python train.py --head_dim=64 --norm_eps=1e-05 --positions="learned" --qk_norm=false --attn_scale=0.125 --init_std_up=0.0228 --init_std_down=0.00255 --lr_mult_o=0.821 --beta1=0.95 --lr_head=0.00634 --grad_clip=2.0 --warmup_steps=200 --decay_fraction=0.822 --batch_tokens=131072 --steps=4571
MLP neurons of a small language model. Each row is named by its layer, matrix (up: input weights) and neuron, and shows model dimensions 112-175. Each number is 50 + 15 x the weight over its row's rms, rounded and kept within 0 to 99.
After each neuron's rows, "fires after" lists the tokens most often just before its 100 highest values on Wikipedia text that the model never trained on; "fires on" lists the tokens most often at its 100 highest values on Wikipedia text that the model never trained on.

L4.up781:40 46 40 55 25 61 71 70 35 51 69 60 49 39 69 41 43 56 58 56 26 65 36 31 84 29 39 62 28 45 15 49 57 67 53 45 39 52 41 45 43 66 64 48 53 25 55 65 59 71 44 34 44 19 29 59 48 44 68 21 58 68 38 33
fires after: " in", "In", " In", " n", "3", " N"
fires on: " August", " October", " April", " at", "ort", " September"

L4.up930:52 68 52 45 33 53 40 52 58 61 54 75 55 52 46 28 48 42 52 32 24 78 51 08 35 58 43 63 39 62 51 47 34 26 72 60 36 35 35 59 62 41 68 49 59 51 71 47 40 65 49 45 38 30 37 61 57 50 55 75 51 54 39 26
fires after: " c", "c", " gr", "C", " he", " C"
fires on: "ad", "our", "oll", "av", "oup"

L6.up713:51 67 52 34 59 29 13 44 41 42 40 31 54 29 63 57 46 45 48 38 49 48 43 91 25 40 65 42 37 16 53 58 60 76 72 47 22 69 43 53 68 47 35 47 65 54 43 40 24 81 35 67 64 54 69 63 79 62 56 45 44 25 45 16
fires after: " m", " H", " v", " to", " T"
fires on: "om", " l", "ot", "al", "ox", "arri"

L2.up783:60 48 75 55 49 72 46 51 79 28 61 63 47 67 53 68 64 60 49 26 27 73 28 43 67 37 59 39 46 50 33 52 64 69 35 59 74 27 48 59 60 75 66 72 48 47 47 56 72 53 89 38 41 67 57 52 58 55 46 25 58 55 39 30
fires after: " rem", "===", " reg", " com", " Rep", " sp"
fires on: "\n", "ained", "ak", "resent", "aining", "ard"

L4.up27:58 49 69 67 48 68 39 57 52 59 51 62 67 44 82 60 31 54 70 59 40 46 48 53 17 47 29 63 35 40 60 59 77 44 38 34 42 50 33 45 73 55 66 42 37 14 79 82 48 43 30 61 44 42 68 78 68 36 45 37 53 37 40 71
fires after: "3", "0", "4", "7", "6", "1"
fires on: " |", "0", "1", "6", "3", "8"

L2.up798:72 60 54 67 35 57 45 27 34 57 43 51 54 54 48 33 59 83 28 37 78 77 77 55 70 63 50 56 77 80 30 52 49 46 18 39 57 45 37 38 70 63 59 70 62 50 53 47 43 53 34 49 45 14 39 51 14 30 28 36 57 63 45 48
fires after: " de", "b", "ud", " Ab", " B"
fires on: "b", "d", "ut", "v", "ff", "id"

L4.up933:69 42 56 44 54 49 72 41 26 21 47 86 44 43 62 51 56 15 59 47 44 34 42 22 23 51 68 58 40 67 34 60 46 58 38 88 26 61 40 54 24 39 61 76 52 54 46 47 42 36 51 70 49 57 60 66 45 49 67 47 48 56 59 50
fires after: "1", " —", "2", "0", "a"
fires on: " |", "-"

L6.up1334:42 41 65 24 43 75 41 38 51 91 53 56 43 70 30 61 84 41 37 57 46 51 39 50 76 28 62 50 35 48 84 51 45 78 69 39 49 52 35 74 27 50 46 43 37 54 12 40 28 30 57 45 61 58 36 48 51 52 39 40 53 46 34 39
fires after: ".", " ", "3", "7"
fires on: " ", "1", "2", "3", "8", "."

L2.up827:62 57 57 57 54 42 46 74 37 67 00 67 23 44 49 45 72 44 39 53 52 31 35 48 49 75 74 69 42 57 66 36 68 46 50 54 53 36 51 81 37 57 44 53 47 53 56 38 29 59 57 54 74 54 43 34 37 92 64 77 56 26 45 48
fires after: " S", " s", "S", " M", "ens", "a"
fires on: "us", "w", "om", "ome", "ide", "e"

L2.up706:42 54 58 33 35 80 43 40 61 38 32 45 45 68 23 64 41 44 33 28 45 57 40 37 64 51 70 68 47 38 51 57 10 07 58 50 76 72 67 44 64 66 63 54 32 57 45 43 31 78 65 39 72 47 72 34 49 68 47 26 61 51 43 54
fires after: " |", "5"
fires on: "\n", ":", ")"

L6.up721:44 25 78 51 57 50 57 42 47 66 41 60 60 56 42 46 68 68 38 42 55 56 62 00 73 42 88 69 25 42 59 04 49 63 49 65 32 43 41 43 52 49 77 42 64 47 41 38 31 36 37 28 32 53 16 71 52 30 32 53 71 47 44 44
fires after: "2", "3", " ", "1", "8"
fires on: "2", "1", "9", "0", "3", "8"

L4.up480:53 23 56 52 54 38 53 47 32 62 59 62 57 66 45 64 30 40 59 47 57 43 51 30 84 79 42 36 24 52 60 30 50 41 79 69 58 51 61 47 57 36 53 44 59 02 62 34 47 55 26 49 32 21 43 23 71 70 47 41 49 38 50 29
fires after: "1", " res", "2"
fires on: "8", "9", "7", "6", ".", "id"

L2.up1454:40 39 67 50 58 62 39 38 31 62 30 39 43 44 48 31 56 64 39 55 26 53 45 57 62 67 95 68 46 35 37 44 39 79 63 59 41 53 59 76 31 44 16 22 46 32 56 14 49 53 62 66 31 55 67 45 38 51 50 56 24 45 51 39
fires after: " Afric", " Europe", " Com", " mod", "ount", "um"
fires on: "an", "ed", "ain", "and", "ern"

L4.up623:55 48 38 30 38 35 65 63 64 72 57 38 56 68 36 53 35 51 69 37 50 65 65 55 57 38 63 39 58 60 49 65 50 52 22 40 40 63 51 45 44 43 52 54 42 57 52 68 57 79 55 55 58 44 37 41 71 61 46 22 60 41 25 43
fires after: " St", " st", " par", " v", "ed", "on"
fires on: "ent", "ar", "or", " or", "d"

L4.up1174:36 59 43 45 33 48 71 61 44 52 39 17 59 49 48 76 33 33 76 41 45 66 10 41 53 50 30 36 49 51 49 55 42 41 39 72 61 40 73 60 20 52 53 33 58 50 63 17 76 72 24 42 36 45 54 48 62 42 62 60 30 45 50 31
fires after: " pl", " c", "c", "r", " C", "h"
fires on: "er", "op", "d", "ast", "ac", "ak"

L2.up1104:62 20 30 48 55 43 18 53 88 59 44 47 58 38 60 42 45 36 51 32 64 43 27 53 45 50 49 45 36 34 38 39 36 81 52 66 38 50 57 65 27 34 48 46 56 20 43 50 49 44 60 44 49 31 41 50 76 74 31 30 55 55 78 29
fires after: " f", " s", " sm", " sy", "us", " P"
fires on: "all", "if", "h", "ent", "old"

L6.up850:18 40 43 48 43 33 41 56 50 56 52 65 46 62 65 67 54 42 34 71 29 54 51 61 46 57 46 51 67 55 29 22 62 58 36 19 15 61 57 45 41 47 99 56 43 53 56 52 54 45 40 66 58 58 63 27 41 27 63 24 52 49 62 69
fires after: "1", " U", "2", "0", " "
fires on: "nd", " |", "9", "7", "a"

L2.up544:62 75 58 46 31 46 30 47 49 43 47 37 64 49 44 51 41 34 50 29 46 41 41 47 67 21 25 41 51 30 54 30 51 53 38 70 68 53 65 35 64 06 43 40 42 83 75 47 72 42 30 35 24 50 56 45 60 59 37 38 50 29 68 37
fires after: " l", " L", "l", "arg", "el", "ld"
fires on: "est", "ast", "arg", "oss", "ess", "olog"

L2.up1184:82 44 48 49 64 46 65 45 72 54 72 28 59 51 55 49 30 33 52 46 69 75 67 60 56 71 74 40 14 59 31 42 69 39 37 37 34 58 75 54 48 65 46 35 51 35 86 31 53 55 37 69 59 81 43 50 42 59 49 47 54 49 36 41
fires after: " s", "pl", " pro", " m", "ch", " km"
fires on: "it", "ust", "oy", " Aust", "old", "duct"

L2.up263:67 55 49 32 81 60 62 35 52 86 68 37 56 46 55 50 67 53 57 54 22 70 50 26 67 34 77 54 61 76 36 35 48 37 57 55 25 44 65 69 55 55 58 56 53 40 53 39 49 36 64 50 54 70 67 45 40 99 42 56 36 38 52 48
fires after: " h", " sm", " m", " l", "l", " H"
fires on: "ic", "or", "all", "old", "op", "ob"

L6.up1315:51 45 41 44 53 39 65 29 56 61 54 52 64 49 18 40 42 41 52 57 43 63 64 52 40 32 55 53 67 42 30 49 44 69 65 59 59 36 25 40 32 29 50 36 44 30 58 66 57 52 79 27 68 37 50 51 70 39 39 55 61 56 66 52
fires after: " d", " D", " high"
fires on: "el", "-", "pl", "rop", "A"

L4.up198:33 51 49 37 58 59 64 37 86 46 57 49 50 57 24 34 63 31 33 69 50 58 64 53 52 63 75 54 70 67 57 62 66 07 24 35 41 49 49 61 25 60 29 46 80 35 35 36 53 55 55 57 68 82 42 61 43 62 37 59 54 68 43 28
fires after: " l", " r", " R", "ast", " sm", " ar"
fires on: "ic", "a", "ens", "us", "r", "all"

L4.up1458:19 46 29 60 61 60 82 48 58 50 40 63 28 39 51 45 50 66 64 41 18 56 70 63 65 58 47 20 59 56 57 51 50 61 65 60 34 35 54 42 50 74 64 46 61 23 40 75 69 36 34 43 25 37 55 58 71 35 35 59 65 50 53 49
fires after: "'", "A", "\n", "L", "U"
fires on: "s", "n", "-", "t", "and", "e"

L6.up527:60 55 59 65 38 46 31 24 62 57 57 39 41 65 41 44 24 58 45 10 26 58 58 72 23 42 53 19 17 57 42 31 36 66 27 50 68 40 59 37 41 44 36 63 31 61 48 58 41 42 67 30 56 60 36 43 50 57 54 58 63 68 73 48
fires after: "\n", " and", ","
fires on: "\n", "-", " then", " and", " later", "ron"

L2.up27:61 52 47 58 42 70 51 47 32 61 62 35 45 72 34 68 48 85 66 25 40 58 47 59 59 42 32 60 63 74 82 87 49 66 56 49 63 54 49 33 52 41 18 83 63 53 34 60 57 47 43 45 60 51 52 33 58 60 47 50 48 46 45 19
fires after: " g", "ot", " r", " G", " R"
fires on: "ri", "ir", "or", "ok", "ou"

L2.up1365:49 36 44 67 36 56 23 56 58 18 70 50 36 67 42 56 68 69 34 53 32 42 53 64 66 89 53 50 42 45 48 34 55 50 70 58 24 55 61 38 53 77 68 50 48 43 45 17 55 77 43 41 13 18 46 44 41 55 58 22 54 49 52 54
fires after: " A", " ro", " Cent", " Soc", " B", " b"
fires on: "er", "mer", "ter", "iet", "ad", "od"

L2.up404:54 70 73 41 44 46 52 38 58 51 24 30 51 66 46 64 57 41 31 50 66 55 71 89 44 51 62 47 42 36 46 38 47 82 70 37 47 64 29 72 62 89 31 25 59 54 65 23 37 78 54 58 38 54 43 30 49 39 53 09 55 74 38 59
fires after: " B", " b", "ol", "ac", " Col"
fires on: "ob", "um", "om", "od", "ter", "all"

L4.up1497:21 58 94 47 33 28 17 64 43 43 50 58 53 49 28 76 39 52 52 77 48 46 54 58 51 60 42 65 13 46 30 42 54 69 44 49 51 56 65 54 48 43 71 35 54 43 43 73 69 27 62 47 48 86 62 49 57 36 36 42 46 34 47 43
fires after: " ", " (", "1", "2", "0"
fires on: " |", "1", "3", "4", "5", "6"

L2.up1254:70 52 38 40 49 54 50 31 66 70 46 52 71 47 54 49 66 41 57 53 55 44 51 49 35 39 47 34 30 50 45 90 48 15 80 31 82 39 60 55 61 78 50 52 34 59 44 44 52 41 28 44 69 35 52 55 74 47 46 44 64 52 46 58
fires after: " s", " t", " l", " ext", " sp"
fires on: "it", "re", "ut", "av", "ir", "ann"

L2.up1141:73 27 38 56 74 61 49 50 31 54 68 63 34 58 36 63 48 51 17 37 19 50 43 45 73 68 34 77 66 34 35 76 54 50 44 65 42 67 72 53 28 45 46 39 47 32 22 47 77 59 37 65 37 59 53 56 50 50 42 65 60 29 36 33
fires after: " O", " Th", " States", " S", " ar", " K"
fires on: "om", "ot", "r", "y", " &", "ate"

L4.up646:50 70 66 57 74 64 76 41 63 51 43 69 51 70 69 34 46 67 91 70 28 36 43 84 65 50 50 67 35 52 50 53 62 27 33 44 70 67 23 55 59 52 44 58 47 21 47 38 36 55 56 79 51 55 61 61 44 37 54 52 75 30 44 43
fires after: "0", " Ch"
fires on: "0", "ic", "er", " inst"

L2.up1082:49 40 55 38 45 62 51 50 65 35 51 71 54 48 34 18 51 65 28 47 60 42 38 50 76 62 72 32 43 59 34 61 31 36 71 47 75 37 60 58 21 38 35 48 57 33 45 45 47 27 42 27 22 54 61 38 22 63 41 53 46 24 72 66
fires after: " St", " U", " re", " to"
fires on: "p", "ar", "k", "qu", "il"

L2.up672:72 23 50 63 26 78 64 26 51 68 67 55 60 31 56 35 42 49 68 64 69 38 20 79 38 49 83 74 58 43 69 77 70 59 45 54 57 35 58 70 59 63 30 70 23 49 55 40 17 45 42 21 83 43 58 35 50 65 47 30 53 53 55 42
fires after: " s", " St", " S", " sp", " st"
fires on: "an", "ann", "ut", "anc", "ell", "ant"

L2.up1215:53 57 44 68 54 37 71 44 58 12 45 61 26 58 31 49 62 61 21 07 72 54 65 53 52 34 43 49 45 58 41 17 51 75 48 55 40 34 49 15 68 43 50 57 51 32 54 32 53 53 29 54 48 14 24 41 40 60 30 40 61 62 26 66
fires after: " de", " re", " d", " D", " B", " ad"
fires on: "b", "qu", "v", "g", "ron"

L2.up754:30 49 17 45 63 49 38 44 56 43 24 33 30 56 56 62 44 37 38 57 64 39 27 43 64 62 64 60 64 69 31 39 36 30 56 40 40 30 36 54 55 72 36 53 74 10 38 76 42 09 44 45 36 49 44 45 86 41 74 68 38 63 73 59
fires after: " cl", " f", " n", " F", " P", " p"
fires on: "et", "ron", "un", "a"

L2.up1296:40 52 48 60 49 67 48 70 44 56 46 82 48 55 66 44 65 57 59 35 52 42 36 40 62 54 37 71 51 52 61 40 59 65 44 50 57 30 41 62 45 63 55 50 23 30 29 34 58 48 35 43 43 63 72 54 62 85 59 33 34 45 66 38
fires after: " K", " ch", " c", " k", "ec", "e"
fires on: "ore", "ie", "ey", "ut", "ap", "ep"

L2.up17:48 71 50 39 58 48 32 54 39 51 37 63 20 53 56 39 24 26 51 70 41 48 24 48 78 48 41 53 56 61 50 41 54 56 23 58 51 23 50 58 28 45 71 39 41 67 62 54 55 57 34 79 46 61 53 61 55 63 55 44 35 38 60 51
fires after: " S", "S", " M", " R", " r"
fires on: "om", "er", "ach", "he", "ank"

L2.up1435:36 92 49 50 32 72 38 57 35 67 43 38 41 70 27 53 33 44 49 30 45 58 55 60 81 52 63 29 53 43 71 69 41 39 24 34 79 31 44 57 68 47 57 52 64 42 54 60 59 07 63 56 65 56 54 81 50 79 57 54 51 73 50 45
fires after: " Re", " st", " St", " re", " R"
fires on: "oll", "le", "or", "ory", "art", "al"

L4.up1021:37 35 55 49 29 57 45 44 60 52 48 61 27 47 53 51 51 62 68 68 87 60 63 44 59 67 46 74 38 32 48 71 56 48 67 47 61 31 29 35 49 50 46 33 62 20 76 37 29 44 34 23 61 48 63 26 66 46 49 40 40 76 71 32
fires after: " st", " St", "st", " w", " f", " H"
fires on: "ri", "op", "ra", "ro", "l", "ep"

L6.up1021:76 56 53 45 44 36 62 63 37 29 59 58 38 55 48 54 51 55 82 52 61 50 58 23 76 39 64 28 27 41 31 47 58 52 74 74 61 45 45 43 36 56 48 56 49 49 52 37 40 47 52 48 72 31 40 58 45 49 58 53 46 54 60 66
fires after: " ", "1", "9"
fires on: "1", "8", "2", "9", "7"

L2.up677:17 56 20 30 61 60 47 40 45 39 85 70 56 48 40 31 71 28 64 48 71 53 37 44 48 48 64 17 60 72 50 54 31 40 52 54 54 68 47 48 53 35 39 41 70 51 35 16 42 25 54 18 44 76 21 35 56 49 39 75 61 38 52 34
fires after: " f", " sh", " st", " re", " bro", " St"
fires on: "ort", "or", "qu", "ur", "it", "if"

L2.up581:52 38 53 53 62 63 54 43 78 60 23 44 43 47 44 29 43 28 61 78 57 36 59 30 63 53 38 58 32 40 25 24 81 57 72 64 47 51 51 52 54 57 23 56 55 41 56 36 74 58 56 60 55 30 55 45 43 50 50 59 46 49 68 45
fires after: " f", " F", " S", " W", " def", "e"
fires on: "port", "oc", "al", "est", "ated", "ed"

L2.up388:65 64 34 49 51 36 39 53 52 26 50 56 57 46 35 40 53 57 39 48 86 74 27 71 40 23 75 49 25 60 67 51 38 45 62 11 72 55 41 42 75 60 27 59 60 40 60 48 34 32 64 42 54 42 36 71 50 70 44 65 35 74 94 44
fires after: " F", " me", "  ", "e"
fires on: "igh", ":", "rom", "as", "ated", "et"

L2.up822:64 39 64 62 65 82 76 70 71 41 39 60 45 54 23 47 57 71 38 17 76 50 37 15 44 43 40 73 68 57 91 71 34 49 42 62 35 46 66 34 55 59 52 65 69 50 27 51 51 65 46 69 54 40 57 45 30 68 56 77 56 42 76 44
fires after: " Br", " l", " B", " ad", " bel"
fires on: "ist", "eng", "ang", "op", "id"

L2.up1312:32 67 59 71 52 47 49 33 39 36 67 37 77 22 52 45 33 58 47 48 69 51 60 47 68 65 35 54 56 19 63 48 66 52 51 37 49 37 66 66 82 52 40 43 32 28 91 41 38 65 41 21 74 47 36 70 44 49 36 53 53 25 42 35
fires after: " G", " g", " T", "ri", " d", "st"
fires on: "om", "al", "ad", "p"

L4.up592:56 40 53 18 57 59 55 41 60 51 55 65 56 28 70 58 52 49 48 40 42 43 55 29 48 84 55 54 26 65 60 64 63 41 54 45 49 24 41 65 47 48 61 20 42 50 36 29 69 08 47 54 39 44 52 52 41 51 68 35 29 38 38 75
fires after: " ex", " the", " im", " ob", " s", " gr"
fires on: " ed", "c", " e", "amp", "s", "ch"

L2.up531:42 52 48 46 30 51 56 43 47 75 43 72 44 40 44 52 52 54 35 60 55 77 55 51 58 22 53 56 49 56 50 44 65 31 68 74 79 59 42 67 84 34 50 50 71 56 74 49 58 66 48 37 53 30 62 68 42 41 38 33 56 44 86 48
fires after: " the", "l", "im", "arg", "ld", " r"
fires on: "est", " first", "ight"

L6.up15:42 63 39 43 62 32 68 69 53 24 74 54 35 54 53 26 52 47 54 45 29 45 43 33 48 61 37 59 39 48 26 55 57 39 47 85 66 36 38 66 50 41 32 74 39 73 52 52 47 36 57 41 68 65 33 46 31 45 24 58 79 58 29 87
fires after: "8", "9", " d", " L"
fires on: "8", "ra", "o", "l", "9", "7"

L4.up609:47 54 65 56 45 59 41 78 58 57 39 70 50 80 73 56 23 33 67 46 49 46 50 51 59 49 53 66 39 27 64 40 38 56 37 51 52 44 63 57 56 84 62 40 55 19 61 24 50 18 65 64 30 53 39 61 66 64 34 72 98 53 58 30
fires after: "y", " T", " t", "c", "i", "t"
fires on: "p", "em", "echn", "ec", "f", "onom"

L6.up1301:40 54 46 41 55 48 37 66 51 42 39 87 27 34 53 59 91 46 35 41 44 46 18 18 61 70 64 54 44 47 20 81 43 30 56 78 44 28 57 42 50 36 63 47 27 61 53 78 40 26 42 48 55 52 56 51 48 50 74 59 68 71 41 65
fires after: " C", " d", " c", " acc", " r", " D"
fires on: "ou", "ame", "ight", "orn", "own"

L2.up684:48 26 33 39 47 58 64 48 55 34 72 49 73 48 49 57 52 48 75 62 42 49 29 71 38 42 73 40 28 46 54 67 43 82 61 67 63 66 31 60 37 62 30 59 33 59 52 62 52 43 51 74 77 27 40 61 60 34 46 82 60 40 54 42
fires after: " (", "A", "M", "als", "I"
fires on: "P", " (", "W", "w", "S", "M"

L6.up1292:18 74 46 36 63 61 56 49 45 54 57 62 62 72 74 31 68 53 60 49 61 61 53 71 45 20 72 74 44 51 33 57 57 50 53 54 59 44 22 41 34 64 65 14 56 59 41 68 42 68 51 75 67 49 27 68 50 45 61 64 62 57 68 41
fires after: "9", "0", " W", " w", "n"
fires on: "9", "0", "in", " for", "et", "ent"

L2.up1434:46 64 52 35 40 61 66 34 56 73 21 53 53 47 55 46 56 32 25 93 53 60 42 62 49 55 65 30 32 50 50 32 49 52 41 53 44 43 58 49 53 60 34 34 57 80 52 30 56 62 53 19 49 47 37 54 60 72 61 38 62 74 37 28
fires after: " W", " Pr", " pr", " w", " N"
fires on: "in", "hen", "is", "inc", "al", "ed"

L6.up184:39 47 47 46 69 48 45 19 71 49 39 46 39 43 65 53 42 63 53 47 42 49 43 45 67 56 55 78 66 59 34 44 42 25 55 44 73 77 24 22 54 45 33 51 60 52 23 49 68 56 45 62 61 43 42 64 34 46 51 27 57 83 16 32
fires after: "0", "9", "I", " when", " where", "at"
fires on: "0", " on", " it", "t", " she", "8"

L2.up1258:46 51 30 42 46 43 67 18 71 69 62 40 67 44 67 51 63 71 93 56 33 35 54 38 45 38 48 57 39 53 86 60 53 34 58 57 45 63 51 67 40 46 66 38 19 32 61 41 51 66 51 61 27 55 52 74 38 72 49 89 43 36 62 53
fires after: ",", "'", ":", " wh"
fires on: "s", " the", "\n", " and", " \"", " with"

L6.up596:58 66 40 58 35 67 63 62 34 72 46 35 86 57 78 48 40 26 68 54 22 53 31 59 72 77 45 41 68 60 73 55 76 40 35 47 32 14 37 61 55 36 26 43 74 56 34 60 29 47 42 38 65 41 31 57 56 36 63 50 63 13 44 44
fires after: "1", "9", " a", "u", "6", "8"
fires on: "9", "8", " de", "6", "ap", "ated"

L2.up391:62 15 51 36 30 51 64 39 42 44 57 53 30 36 60 36 39 62 72 85 65 75 43 46 41 36 45 60 37 52 52 94 33 49 63 50 54 40 40 22 52 55 38 31 44 66 54 52 43 45 56 54 71 58 35 53 54 60 48 33 07 55 67 28
fires after: " st", " St", "st", "R", " w", " ro"
fires on: "ro", "and", "le", "ra", "ep", "ri"

L2.up773:59 28 50 45 35 41 62 54 41 34 47 33 72 41 40 55 70 57 44 38 55 50 74 25 36 59 53 64 49 54 47 60 29 37 36 49 58 66 79 60 36 37 54 45 57 64 40 45 57 71 58 42 31 46 63 58 59 65 41 64 33 45 34 53
fires after: " ", " s", " (", " S"
fires on: "eng", "ett", "ut", "at", "enc", "ug"

L6.up1291:24 42 29 32 48 44 59 58 57 54 67 59 44 58 18 47 47 53 50 44 48 61 38 69 38 55 43 54 25 33 60 73 65 50 73 55 59 51 55 43 53 52 52 57 58 54 34 61 46 49 21 73 54 41 36 64 16 37 56 38 22 46 42 27
fires after: " B", " H", " v", " V", " T"
fires on: "ar", "en", "art", "an", "otes"

L6.up614:38 29 45 69 46 55 40 41 69 63 41 49 29 44 44 54 72 21 08 28 46 55 54 44 66 40 63 53 19 74 42 51 77 38 41 33 51 57 48 53 44 68 53 28 39 23 29 59 55 48 45 54 44 66 29 28 36 74 26 29 55 63 26 59
fires after: ".", "\n", "8", "4", "1", "6"
fires on: "1", "8", "2", "6", "3", "9"

L2.up135:65 42 52 63 25 46 47 46 32 00 55 15 48 62 31 35 52 68 53 58 86 35 41 50 40 56 59 55 58 30 34 52 60 41 27 68 38 35 58 50 55 63 44 59 43 50 43 00 29 78 46 40 59 27 65 57 54 50 59 42 36 42 39 56
fires after: " de", "b", " d", " Be", " All"
fires on: "ach", "ut", "en", "u", "ue", "b"

L2.up3:48 63 57 41 57 33 47 61 36 50 43 54 78 65 37 29 55 45 31 59 49 57 51 64 76 67 66 46 45 36 17 14 40 38 59 40 61 36 21 87 45 63 46 49 53 39 46 23 80 68 40 53 50 32 21 80 29 38 51 32 57 64 46 27
fires after: "In", " In", " in", " October", " March", " April"
fires on: " "

L2.up105:66 54 40 45 44 41 53 43 29 59 46 59 51 52 42 59 51 28 41 51 27 52 47 41 45 30 79 49 39 36 45 59 47 68 53 47 30 49 61 43 49 66 34 54 44 59 56 32 59 42 39 52 41 43 54 46 61 57 44 48 58 57 37 56
fires after: " est", " St", "oc", "st", " open"
fires on: "ab", "um", "on", "ed", "ar"

L4.up617:45 61 74 56 50 38 78 50 51 63 52 50 60 88 52 55 65 35 64 36 32 53 61 51 61 45 58 56 60 38 49 41 65 32 64 36 21 19 38 68 54 52 17 29 53 49 73 43 57 53 71 44 65 31 32 36 73 26 63 50 41 70 38 52
fires after: ".", "9", "5", "3", "8", "6"
fires on: "2", "9", "7", "8", "4", "3"